config.yaml
norm: "rmsnorm"
norm_eps: 1e-06
parallel_block: false
extras: ["capped logits"]
init_std_qkv: 0.0123
optimizer: "adam_variant"
beta1: 0.9
beta2: 0.98
warmup_steps: 292
schedule: "wsd"
decay_fraction: 0.666
final_lr_fraction: 0.0
train_tokens: 1476000000
MLP neurons of a small language model. Each row is named by its layer, matrix (gate and up: input weights; down: output weights) and neuron, and shows model dimensions 112-175. Each number is 128 + 32 x the weight over its row's rms, rounded and kept within 0 to 255. A neuron's up and down rows have the sign that makes its largest values positive.
After each neuron's rows, "fires in" lists the words (lower case) most often at its 100 highest values on Wikipedia text that the model never trained on; "fires on" lists the tokens most often at its 100 highest values on Wikipedia text that the model never trained on.

L2.gate1132 [180 122 138 116 115 188 139 107  99  94 136 174 126 136 141 145  84 120 153 152 139  93 118 124 113 178  83 144 167  84 164 143 185 162  77 134 114 119 142 122 149 115 125 130 159 155 117 117 174  81 129 182 129 121 120 139 187 133 119 155  47 127 106  69]
L2.up1132 [103  96 145 164 116 143 109 143 117  91  81 138  49 117 148 135 144 117 116 136 103  81 132 120 102 134 140 207 134  69 139  38 113 139 133 103  92  97  38 128  98 126 102 130 121 152  63 131 149 130 218 137 174 121 117 179 162 160  87 128  86 133 168  47]
L2.down1132 [121 151 114 121  71 130 114 137 161 119 121 138 129 142 127  92 145 132 122 151 139 106 139 104 157 180 112 180 151 101 140 114  52 136 162 100 110 171  96 173 147 145  62 169 138 152  96 138 140 118 164 102 144 106 138 188 108 126 174 102 197 219 181 139]
fires in: "that", "a", "one", "same", "each", "aet"
fires on: " that", "a", " one", " same", " That"

L4.gate1812 [ 77  95 144  95 145 111 125  82  94 155 145 130 184 121 103 169 147  93 115 167 134 107 109 140 132 192 124 113 133 135 163 186 177  99  82 163 148 159 134 127 117 202 121 153  93 119 126  93 131  98 132 129  23 131 154  98 117 115 119 124 100 109  89  56]
L4.up1812 [123  86 111 124  74 129  84  92 162 159 123 157 120 109 116 142 103 132 138  84 149  64 167  93 106 134  93 132  88 180  94 147 117 173  98  89 119 170  86 134 106 148 148  96 109 156 122 121 120 119 132 164 115  96 109 126 105 108 140 177 166 158 103 112]
L4.down1812 [186 135 154 150 102 187  99 156  86 174 143  90  69  88 169  63 132 178 125 134 138  98 116 157 164 154 116 140 111 169 122  59 127 132 125 110  93 123  94 170 126  79  98 146 117 111 144 125  98 130 138 106 128  91  42 135 128 152 118 108 168 154 193 136]
fires in: "to", "by", "with", "into"
fires on: " to", " by", "ized", " with", " into"

L4.gate1224 [ 80 190 153 124 145 123 170 170 139 165 148  79 160 150  97 158 108 141 105 138 122 117  99 134 129 104 120  91 132  98 169 125 216 126 116 110 119 129  88 121 107  88  96 135  45  80 137  66  92 114 120 146 132  87 157 113  64 135  78 153  93 128 143 138]
L4.up1224 [135  67 170 133  80 159  68 154 124  83 107  76 136 172  68 153  98 160 155 149  46 139 142 103 100 122 113 125  79 110  96 109  82 157 107 155 109 115 162  96 141 134 154 162 149 112 156 107 130 109 181  93 151  95 112 120 141  83 150 120  86 142 165 121]
L4.down1224 [100 161  59  99 124  80 112 109 129 100 137 172 137 159 144  93 148 162  89  92 174 108 137 117 134 110 135 109 113 136  90  81 125 145 138 103 109 145 142 110 153  70 131  91 156 125  93 128 124 130 144 106 163  87 122 109 115 143 108 147  64  79 159 102]
fires in: "to", "time", "tools", "sam", "america", "sammy"
fires on: " to", " Sam", "th", " Time", " America"

L4.gate269 [ 50 123 155 131 134 132 117 176  95 145 113  76  95 120 122 130 179 172 100 142 132 137 173 124  77 111 107  93 128 149  72 124 162 199  92 127 108 100 131 146 158 105 180 146 180  90 121  83 110  78 131 121  99 112 152 153  99 118  75 162  91  96 113 127]
L4.up269 [121 149  65 103 149 106 129 128 102 110 212 100 119 119 120 129 183 140 137 123 182 127 116  86  95  94 123  74  66 180 123 135 175  98 129 131 109 160 221 157 130 124 195  97  90 116 116 118 113 130 102 147 106 164  92 160 122 146 116 139  89 134 131  77]
L4.down269 [124 145 120 211 133  85 143 123 117 141 168 237 153 139 139  79 121  93 129 159 113  88 112 127 101  86 135 158 125  98 137 134 116 112 160 127 128 141 112  70  90 119 149 142 154 131 102 154 152 130 183 173 138 147 170 131 117 134 204 129 191 103 126 137]
fires in: "of", "in", "to", "from"
fires on: " of", " in", " to", " from"

L4.gate1802 [ 16 174 114 156 135 162 147  84  59 158 160 158 125 140 176 122 134 155  91 138  79 178 155 114 108 168 107 101 129  78  91 124 161 117 116 104 133 141 161 128  72 105  88 107 160 124 102 153 138 121 151 113  95  94 153 166 129 104 107 165 164  71 103 106]
L4.up1802 [123 101 108 136  27 128  99  96 166 156 150 122 118  90 125 170 110 151 161 108 152 135  65 130 171 107 147 146  97 146 119 143 120 171  98  87  92 140  68 149 170 198 174  92 119 103 145 211 136 122 143 159 117 160  92 185 116 113 144 127 123  92 170 130]
L4.down1802 [132 161  72 176 128  90 131  79  88 151 212 111 127 183 136 142 143 200 146 101 102 126  81 153  58 114 197 115 114 150 146 112 173 114 133 165 112 152 159 134 157  82 148 160 175 141  78 204 123 128 149 114 113  99 156  30 149 169  87 172 179 113 234 110]
fires in: "on", "for", "to"
fires on: " on", " for", " to"

L2.gate1092 [121  93  84 150  68 136 149 132 130  51 124 131  67  65 111 102 143 151  94 142 138 126 143 158 157 116 142 150 132 158 173 196 144 155 140 133 137  75 170 197 129 146 109 199 121 168 122 166 101  96 130 186 133 147 155 127 125 100 156 160 102  91 144  62]
L2.up1092 [160 148 127 179 145 121  97 155 170 149 119 123 154 124 102  86 143 100 114  90 107 192 113  54 136 153 139 149 121 153 174 205 109 154 151 108 136 134 172 165 142 180 166 116  81 200 150 110  93 117 106 108  94 155  95 142 150 113 131 144 162 115 116 203]
L2.down1092 [136 118  75 101 134 160 120 120 130  59  88 115 114  69 139 145  77 138  94 114 149  68 108 178 175 115  94 136 166  96 152  57 132 150 140 143 110  96  66 149  90 114  89 116 190  75 123 113 156  98 143 160 169 164 135 137 161 117 145 125  88 156 162  96]
fires in: "as", "march", "place", "april", "november", "june"
fires on: " as", " March", " place", " April", " November", " June"

L2.gate217 [166 118 111 161  92 137 163 144 142 133  86 128 106 120 126 141 159 122  83 144 118 129 185  93 182  54 142 210  76 149 109 147 181 157 218 106 131 122 118 120 135  63 102 106 124 133 147 188  67  96  92 155  72 160 149 138 162 121 161 148 111 103  75  80]
L2.up217 [138  98 194 167  45 118 130  82  99 167 137 147 151 114 115 146 120 112 142  78 112 151 118 159  97 154 108 104 129 117 129 181 142 186 133 136 153  97 104 155 141 206 167 168 131 107 119 138 130  70  83 140  88 144 122  97 170 100 141 119 121 146  92 141]
L2.down217 [185 160 123 173 144 140 161 179 169  90 114 118 121 169  89 106 172 110 126 142 152 110 205 154 140  75 152 203 120 218 158 132 146 174 188  81 101 104 174 135 171   0 121 122  94 173 157 126 126 118 111 145 144 113 159 161 117 102 177 171 131 102  79  92]
fires in: "july", "march", "january", "december", "november", "september"
fires on: " July", " March", " January", " December", " November", " September"

L2.gate482 [152 166 125 192 143 135 187 113 118 189 178 124 185 125 147 162 151 102 170  85 137 120  90  87 142 137 105 104 164 115 156 146 184 135 138 153 115  96 171 139 115 114 123 164 126  70 122 109 145 147 174  85 134 119 126 143 141  79 153  74  94 110  74  92]
L2.up482 [121 131  54 165 101 131 174  93  93 113 116 112  80 194 176 144 166 101 167 190  47  49 128 125 188 201 192 122 162 134 166  98 109 162 148 134 130 145  91 150 148 108 131 110 168  78 125 118 106  86 171 160 102 200 165 132 129  97 101 103  87 181 162 122]
L2.down482 [ 97 129 125 111  86  96 146 145  95  53 100 165 151 173 122 161  93 117 122 126 110 118 155  82  83 120 170 140 112 156 115 155  93 126 128 126 167 109 119  97  97 108 147  78 190 170 142 117 104  92 111 175  78 127 139  74 157 113 132  96 151 165 194 135]
fires in: "that", "movie", "same", "such", "following", "be"
fires on: " that", " movie", " same", " such", " following", " be"

L2.gate2043 [153 113 146 125 157 127 111 157  82 140 123 101 155 143 118 121 193  93 101 109 105 138 123 100 198 168  83  74 129 107 171 120 105 191 156 120 171 135 159  86 149 197 184 160  58 188 161 113  96 170 123 136  59 142 131 146 213 146 120  97 144 185  57 120]
L2.up2043 [147 115 110  91  79 165  80 199 118  92 204 140 116  78  55 103 179 145  82 113 140 161 174 121 172 112 156 130 166 144 137 111  88 140 183 112  69 167 127 126  75  95 117 116 119 113 145 162 188 143 151  96  74  90  64 135 184 110  64  99 139 125 175 159]
L2.down2043 [109 106 116 149  78 113  35 134 153 137 175 118  91 108 100 158 155 199  56 137 144  80 107 166 179 116 129 124 102  84 116 124 198 182  72 137  89 149 106  97  97 132 109  91 145 105  68  62 111 193 168 105  98 116 177 117 112  81 126 179  88  72  63  52]
fires in: "the", "first", "one", "an", "founder"
fires on: " the", " first", " one", " an"

L2.gate1017 [111 101 127 117 116  90 151 174 143 172 131 147  59 127 136 150 129 169  91 119 123  91 132  87 165 101 150 175  91 118  82 176 110 167 170 116 159 104 141 123 113 140 142 126 137 144  76 167 100 150  90 167 145  93  60 139 125 161 139 158 145 128 126 120]
L2.up1017 [123 164 147 127 119 161 129 130 118  65 170  69 120 155 125  85 195  65 149  50 130 125 122 110  99 106  93 189  88 124 138 117 150 135 173 116 114 118 113 154 149  73  88 194 122 160  99 128  73 145  78  90  78 155 167 142 132 123  55  88 162 147 196 121]
L2.down1017 [100 115  84 113 131 146 182 193 127 158  97 150  37 155 115 145 140 110 106 138 157 148  98 172 113  96 163 132 122 103  91  92  96 131  92  94 153 121 132 113  75 157 195 119 143 150  71 129 106 134 126 140  82  33 129  95 148 171 170 161 141 156  86 127]
fires in: "march", "september", "january", "april", "june", "july"
fires on: " March", " September", " January", " April", " June", " July"

L2.gate58 [106  78 115  70 185 160 114 181 125 163 116 162 222  94 142 182 123 146  59  94 202 158  52 122 155  86  79 124 128 154 109 174  92 113 138 149 149 201 108 128 158 134 123 158  93 231 134 129  98 143  88 155 181 193 179  94 117 107 141 142 133 149 137 157]
L2.up58 [ 81 160 107  66 131 156 138 147 113 156  97 120 101 109  88 130 105 156 136  84 124 114 127 157  94 127 185 134 165 130 180 143  94 121 158 112 175  92 138 110 128 199 109 109 158 152 159 177 124 149 127 104 113 126 100 126 160 129  89 117 130 161 173 118]
L2.down58 [173 103 117 174 153 117 133 187 127 131 116 126  90 174 107 128  82 229 150 156  73 117 100 126 183  82 106 109 102 184 130 136 140  74  93 164 166 121 107 162  97 137 111  77 195 139 135  94 128 131  55 144 126 148 105 135 127  78 117  84 189 118 196 136]
fires in: "the", "1", "an", "małachowski", "game", "2"
fires on: " the", "1", " an", "ach", " re"

L4.gate1771 [122 102  94 100  94  82  70  95  79 133 220 145 127 132 165 168 111 123 121 107 145 114 135 132  88 144 139 111  57 118 131 145 167 135 119 140 138 132 112 103 164 151 120 131 107  98 120  85  93 157 112  88 132 120 157 157 111 142 153 144 101 140 114  81]
L4.up1771 [ 55  81  98  85  79 141  59 139 112 130 121 128 174  77 127 105 108 141 186 169 101 126 150 126 155 145 123 170 142 160  99 108 156 105  55  73  96 160 143 143 189 120 130 174 135  76  94 154  24 135 134 178 122 179 121 106 109 167 120 133 106 123 165 116]
L4.down1771 [ 92  98  49 197 107 148  88  93  94 111 186 160 170 224 123 160 218  56 133  99 163  41 142 125 120 120 166  70  93 123  92 161 161  90 139  91  87 139 128  62 128 125 126 146  83 104 105 128 203 140  75 172 131  68 137 117 147 136 172 177 154 109 155 104]
fires in: "with", "to"
fires on: " with", " to"

L2.gate1597 [131  60 113 155 194 127 180 168 148 120 147 129 116 144  84 117 167 139  97 165 155 146 171 113 133 101  56 124 111  90  99 169 141  76 209 113 126 112 144 181 163 137  64  96 130 220 102 124  53  95 112 153 120 183 139 143 133 156 110 108 148 119 191  99]
L2.up1597 [106 121 155 118 117 119 124 112  97  95  75 134 123 147 104 182 117 162  93 122 125  99 143 122  97 165 169 152 141 144  76 175 130 175 161 162 147  80  19 127 158 143 184 123 140 104 133 157 164 165 123  95 107 125 116 133 149  71 116 120 125  84  49 173]
L2.down1597 [146  86 117 152 131 117 162 152  95 134 107 151 153 149  92 126 157  96  33 123 175 124 114 131 106  87  65 103  66 144 118 131 129 164 154 130  92 111 159 176 169 137 136 127  83 194 120 130 128 145  50 178 109 139 101 111 108 140 129 134 141  85 161 166]
fires in: "june", "january", "april", "august", "december"
fires on: " June", " January", " April", " August", " December", " July"